From a checkpoint of a small transformer trained on Wikipedia.
Training: a variant of Muon for these matrices, 10575 steps.
MLP neurons of a small language model. Each row is named by its layer, matrix (up: input weights) and neuron, and shows model dimensions 16-207. Each number is 500 + 40 x the weight over its row's rms, rounded and kept within 0 to 999. Numbers have three digits each.
After each neuron's rows, "fires in" lists the words (lower case) most often at its 100 highest values on Wikipedia text that the model never trained on.

L2.up312:558563492525448524464498471566542450438506478482513610496510535525535520497453501462526499489569494466532556478474534490520503481508494473493472407445465441573448487470431483515419483423548472515528433464530540529527486481519519477453514552493484439426491522490491569483469500519502485527529571456421564482506499482413517494493510542489463543490450438436507508523416482544519369480530501448541574562483524427501455544472499528503492471575556483511487510530442532503570480542536509470449494591456524479566525516476535472508576554490521530495473521483487532487553553438514481475
fires in: "is", "she", "can", "was"

L3.up681:548463489533485475424472465489569498517512480459467510514442465472400450469524479483451514553577508447526467487472469478444498544495528522464483513527531526461553520445477543460566448491556490486482479394551477511477589494490480551488483530432500502520476447489510529534466559535505602389521496625556498484494518619423535479449494554539516498458472482507535554482464472485511545515566528474470477518524430493394482507517457525515510508564486499441490522414501508444473488466542470477487457574505457445501502456562542528497484474481521580480519560513588551476498541559500476499
fires in: "the", "pachaug", "pond"

L6.up297:561454524516519550489490452534545535487509558512517476532476519467457546469452500519568500516447531500508472538541488494516509430464470465526532503516431538456503511510513549473505490470483552511469473470546441448473527460481466560432441491443560459521553453482516509446440463495558512502473531533480516475466521513551439441497529561477531490434499587574491469520526543442439470539458492492544468483537473603438527464566479478507453479556609475438503481500434493570544496558479457421529490423504454520525432534555445514553506466536535497437444446507468534546518530473412431556
fires in: "of", "to", "with", "for", "on", "reference"

L2.up912:465454505516506507495476509503536491470497529529533463523469496484433547410448487521463515487525465523526466522484554508559545463480463492564543514446569539485554529478507490436509494455496514441518554460541482558511519506470472526500498574436427467503493459483471492478559505510481542549477477411498481542557507489425527482554534505525525479490574517525451524493466461509470439474554442545480542570533470556509485516519525526481490517596447494572503577409460463458528433449445576495429466535516484444484558530462444518500564572484500461547505563520477465451492548433509434518
fires in: "these", "the", "some", "two", "both"

L4.up650:425443521593481573486556485527543526495510511465516540547465506473511443495530481466502493498404533470534532475504454482529506508465465544522548480456578544489509507432489472509531533477550496508496434552503501532545560486422525439506497546498481462454515478499426515556484408570466551469575506443539514438529432562587485570510597518495534417501540542423545481486522430484465505498483502450490446559499499498508510493532504615499509455555490502486566552424468472532489440534524515549449425526497467502459473491450511509445572494507494495470490481440518482531466474526476499543
fires in: "the", "two", "of", "these"

L2.up672:499480433543417486468441479505569429464498584491495529537544509536516496481451508478471469497518524459609529519508472538493478516410404405470500481493518559516546503579476498441594507504527485467539508466477490486487496476384420547523508550494440472469513514382553476487513425545526501527509526483485491473436516485487428468441500479511499482502518506443507391467428453433513514497474444554516518448505528550470508457472565475433480442498529496516489505458572518501482478467478467460514542470463558476524512492538458520503468538510457483473424519502603524490537518492473467550
fires in: "to", "are", "of", "is", "for"

L2.up641:438453566528519496492484570474506492500506522554465469483452495467509504570505542480537377516431489503458456467531410453465514567424551532532528511490538458407452488498456519453552482508518523492458584400482528514543456389469562521464566542538470522488552461484444517505506494511559421537498507478477527501507542585536527552528474589540502455516549523417446568528567515483513594410463515497474506533554508488448506503536479470526561474513452549458488483513526480494470472537539512555484477469483502514486471462429513533472417492498454517471470469490523517519456445429497553542
fires in: "000", "million", "200", "money", "knowledge"

L3.up468:472515497470461485513551578591553481491534496533474454497437503523475474519447534525575558481488471571511588487480525497497555516560442541622505440519518494560428468441438533486478521501483502505510545499467544522508511477494565470535486486561460498441496516560511543524512549473581503534547449523513519545530572461489550508481469459486505556451586412461515571521481441448547493486496479441483500478430474480448531544563500496532507506584530461487485432498534486479552495503467488561549485555499495477424508517499435563462426473563475482475547490472497502440431514502484489520
fires in: "000", "100", "10", "200", "800", "1970s"

L2.up219:510410446526513495454515528510473460470552463506492543539548460477531536531511446497533511441526618472465450511496447465520515482423555510402521490448485503465522547451508516577549470460510513463471472581529499543513494580517528508530539505492491478493455516527519555474510485484483567517535516461462499525470428482462484489402502463472492495596488488500433477360519464486543474521572500544484526507494537535445492455523498516548488549447551529521541492455521468532532489561475571481511525541418573489478538497523433464409545458461531433511485522453494537440489538590527501456
fires in: "has", "had", "have", "she"

L2.up97:451532543451527483494459421516505454498536470559594513517460415499550470461455462436440437556546432511462536519462503557437538535505542485422495579458555528453557499497481471460464507528471552548435538526602502566491507554483475523511449480496424618479486472492438490536546541522471559503421524486443523542516586475531499485485465511504509508516569583545521438503511488517478547503526511504549499448535516553473524503496526500466475561537494536526590532538486492490476495497496540541410491497497513523547502518455446478412486471555468490466489549511491459501512518528475489563
fires in: "end", "all", "best", "highest", "total", "made"

L10.up84:505515562537542502467504545399516489480518492545465428466561520534554568498510469510508498466531418539507457487499552383499571499453541486496492481472501523520481460443497527449514500472490405460484496474573511446450585457572495458592425591482521530520453526531517536493447502496540542485532542485506513487529522455510515517502488481522528547567515456418423543426554408512554506459505503513443514512566469434506471511505502526412460408524548412478503489439456461535480533473521540513483571514535528539488488505531535542401466473524553512506515517438519458464491535498554494554
fires in: "an", "ancestors"

L3.up528:472510532541594493533487561490512449388432514515412469492414491436518536479455526484512546486538467427490516503582483500498523528534468514524584451446443527426479501492567509462443541507533439469563473529547496537451554473480552500508478643461507498480473488426457507543516462529534504484449533473440522456500464524551511474456490504443551531529463506446476471502445495424562528513388512453479479474557549472459532516532487509573526552508468481532492512523514495498446462496533576447513529525529484530529499501457537484535389500521414540509510510448503447495546519525544557469
fires in: "s", "his", "language", "my"

L2.up49:492510469484487508483509475482510513530475504558597464568495482463487443571485470449504530543520464480491489500532400500510527510561571495491470497537470541532413453502524444500572542503475479497520433418512521491491531452568519475488468518496518486496557499400448483499490524535519519444478516538554424489510474533474445472483510586483423442529506488535551541511459504532517528492478524525495537519455484500490484480483496547462466492490437491493555593492469582485444409493509486483492449519472507519530506445493520440496516494495473555524561538573479504492494588447493481470
fires in: "the", "cultural", "economic"

L3.up365:483520551529512525500466555547530568469525506446536540560455505484520468427433478507522529485531463477469484505514548477571473466513524568480489555463557527507507584498462506493514548544470560446536515526488486499439654506545477474470500507484480417548478508521514512504533434508455568496505506512460494566490513547482456532429541491546494514492517527540501458539526512463484512474486502436558553488503439486510482504475528450352476511459449470516497487501559529501518469497402492602468476456546544479462521484525471490482534483441454417451436608500447534510509504510526510543
fires in: "some", "these", "all", "also", "home"

L2.up142:550576460537546532466518576524503491492479496467495505534531472526497459496518423594460531449515489471537529509522443461492474507444383504554553461497543518535496556505514510447477476501508415498561478461496489515550481538543481506452486486485481499521438432466507563497622466471452475573515474512448598467495522519466562514497552491485459420451503517452529425492477432552507504402525566498466463510516466454517465547486498518459538481538420424538545502454456467505489479476534501437479595501536459460472440559507444536504538514454511467480464473529490425489490519550568512449
fires in: "this", "it", "she", "such", "well"

L10.up29:573476526587525471507445483442430529510564457562539478546522475471521521512489463533481493542597489513558463438513453435469597510526502506538509414547518551538497528462453482433530472576531479498521551508523553489458506522496448534488506516509454510473544471528448425480557503451523523527501440533506495534498542483456570447477463488443512449465431539544473547516506430499488519476515417554401500456520562473573508554407469534485555544486526458509492482551522553522480437507545504523478484547440487506506516492521501441508460424451536523560488494478444486579463554516494495431
fires in: "an"

L6.up814:520465494589548470602512493477473510536523503476488474486476443517487557547448511531503466455471500516471564473480537514502549617438530529498471509510539511448560537494438432457546432570522466490569446480523538443450526508477421526542497482495478383434566473568546431493505558454502561504466475527537470550525550430464477442529476407500567503492404512468482570526502523478478507505466450552464539528521580471462470548506518488572597442503592490492600525452526499447503476515461496521561439508500519507516458528467512520493486495485487536491563439508476474526538586433527501526
fires in: "an"

L2.up133:446499475522510515364463512494388494496597459538476518532473498503500453491510522488478477500554495547482441489509447458462482498470545518490543502450530542543489476466527487549514465423507493448491528522496499576452501483488454450472503564507483525467477496467482528520506501551498481529469513494481514547547500442514562570448471605496502496565501524535450497573414478594547458563508541471523520488484456481474487539424476411585484501548483430468545462412520432536470517506453518526500584550418484529541436449505535500527466533509445602508542474483522562482486522460537456468
fires in: "he", "decision", "she"

L5.up629:480486490486490438471471484524539526561551547544496403520538461481505517478507472527510500467440544523533472522491521433501498513503496482491470488461537450486533460458489522470525451507466534484538546468506509490454466458485482504545533485502469459413455516484517576423435454572516531529483445530453512467463503477538477591507496449526464515481473571575528599431399490468541458480457506419537513510582409436451474524501500499511455494517454492494488483470523513462444527472564496437479487485420561513407576442469456485454399528506474419530445487549439504468508535491500418544
fires in: "the", "to", "of", "than", "at"

L2.up744:487564538479551501544491456568466515497526486452489535613410436442523482499483530490575515453455446524575439489525458537490533418447480474486514491455552528470511555515463468467557454493513482561507539499492544597474537441562480537444498514505445473501480532507472502533536536464510504546522494552460478445536552430508567546485445479498470484564496560463496509482502465444475541421579466553504467407481509481567446499449516504504455456533570501446507513480507487537542482498515491450476455524517551491478567512567528459452592431512474526465489475474514448460586484547455556578
fires in: "some", "all", "football", "four", "many", "both"

L2.up88:559506458557489472484460516525476477489525482444446473613548516503481531470504444524460449534521591487557535557556528490498469494495475496488500470520543496521542492502529494485486500463546555438534482509479489440490588559507433510489592583441469448471467529520503563506473508525524526491441423508539607485519378450496500466548473538469503501514524485457437463608424500531416553525515531506506517482491431494544459549483500469476591510471485410561441521449517416525467511541461501511465560534468534408533458457491468525472523552528455482453509406550479500476572483494484457470
fires in: "it", "she", "him", "them"

L10.up783:489467523485451476510412481437543466586481469455483449468481556547546473495473458482472594576541477503557404480583423510488498413562490526499476489459475548530457510495423468483511487477512519460529503458470527557478500493480537478530490481465517518408491459498479464485439491605609510501413511532485493456548544490559478516501527482516533392577545423515455521520500513541469459600487455505482529523497504538562497526483496566452525504482557489404463513467453500449459461511490491511520437545469470505503520531464490524460507467609519544519446505507490508477519539454491481475
fires in: "the", "tournament", "is"

L2.up210:459475560567528465467496490471455476513530526480518509517466468528519496468466457503389452540473522492438474437431469522511542529510470487503539506564555528500453565422444440407441532523462497457503485475525452419517499489469403471475514445469546506499425538505546502522505539584498486482496513445500467473514470455549513494473526512492459508543527471572501434478426437481505525390526488504528489493502497531494499473525506508470566513490514471485512501561437498556447469483568522572513449485566476529552514472541493514472415421503476487529486448526511491471523478507620417470
fires in: "made", "make", "making", "best", "became"

L2.up443:481503492497556474522491523501585518449445523475425499440474545508525488523496480532472487531601439547468568445529533505476488478506466445547507541494501424472447522450482537459484493592553474496490444561457526450422447525558515437599470518589455450462465433423432495453495407517498555502507527490475546518464496519530483504462476535455563569528550541477487481476488515517551542549478520508517535491483493502461571513549537494478518564537477538495543524455467546503490427479461525550443455439514444437508524561400547526510433461549486549440437522477513536434554486464517560481
fires in: "her", "his", "its"

L8.up253:499440548451452539479428481522454407524461487447442451488523511515518515489511555519526515510485492539504488499504520494485519518445430487474451487517537491461461536450534496506582507533510399543487618524561524544483527474512493561556547502497455530476506442577494455482516497517564569474469537528479509497518457513514466508466541544450565454539557465462620504485480491489480481541589465472551506514477564509562485419491495536518515557471492460508535511475534478518580467470525458490444516511468560495500539437509480455464495445448543513528474539455554518507498445473560577528
fires in: "several", "many", "some", "of", "other"

L3.up550:518452508516459561558508475422538486466512490504557547498548408549564522454481504431483476568557461473483517532496521499522583470470493435470508434508528501574506532529483509386532490501511465478477444533579444502472446499500450474486419549535454543479448467519526544510506513548456512584539504526492525515537530523469536453431465481522483574452482525452509511483477497552557486503462489491444574490459488444506509546475488474533600504550540518455463463482508496443487479511457427481511490489442450495418517591491530516485493551443524489452499543441505530478528553432524434521
fires in: "a", "an", "was"

L2.up6:525485527593480542545513508472354539497507495434524584520520475579525456498484494455527480527539498491508499527462480497512592490438516444424484452497513494504559598500548487498456512454497430506504511468518552486512426508510452452425535496515498531471468441487556499443480458568491413500512512480503476509554470474432481400448547483573523596464486593512530470516454489478518457517522530519489493430511485600488475508483469488498498526470489431453461465517466445509490532525548492450475545470442495464440473509519484530460551500563473560473443537513478480484560573447449496499
fires in: "was", "became", "been", "engagement", "duty"

L6.up878:469570425486524524509539493473511445514529403495497540528485548538544515526508461532482543414512527452507512542478459549484499520569498497527527483476524486512500455558486503474490425419394451447492517556489499494507502528449453513524495496554507368533456448552490540577499444551494533475506505457485530489572464459527497493498470511443471501471479548445500546504455501539501506488509514497476491516498503453442517482429489584493498533489460495473465494552458402521538535587511479471476531544515486462484515478535457490514413509507525466449513589549488528407513531512584419476
fires in: "he", "that", "rodríguez", "she"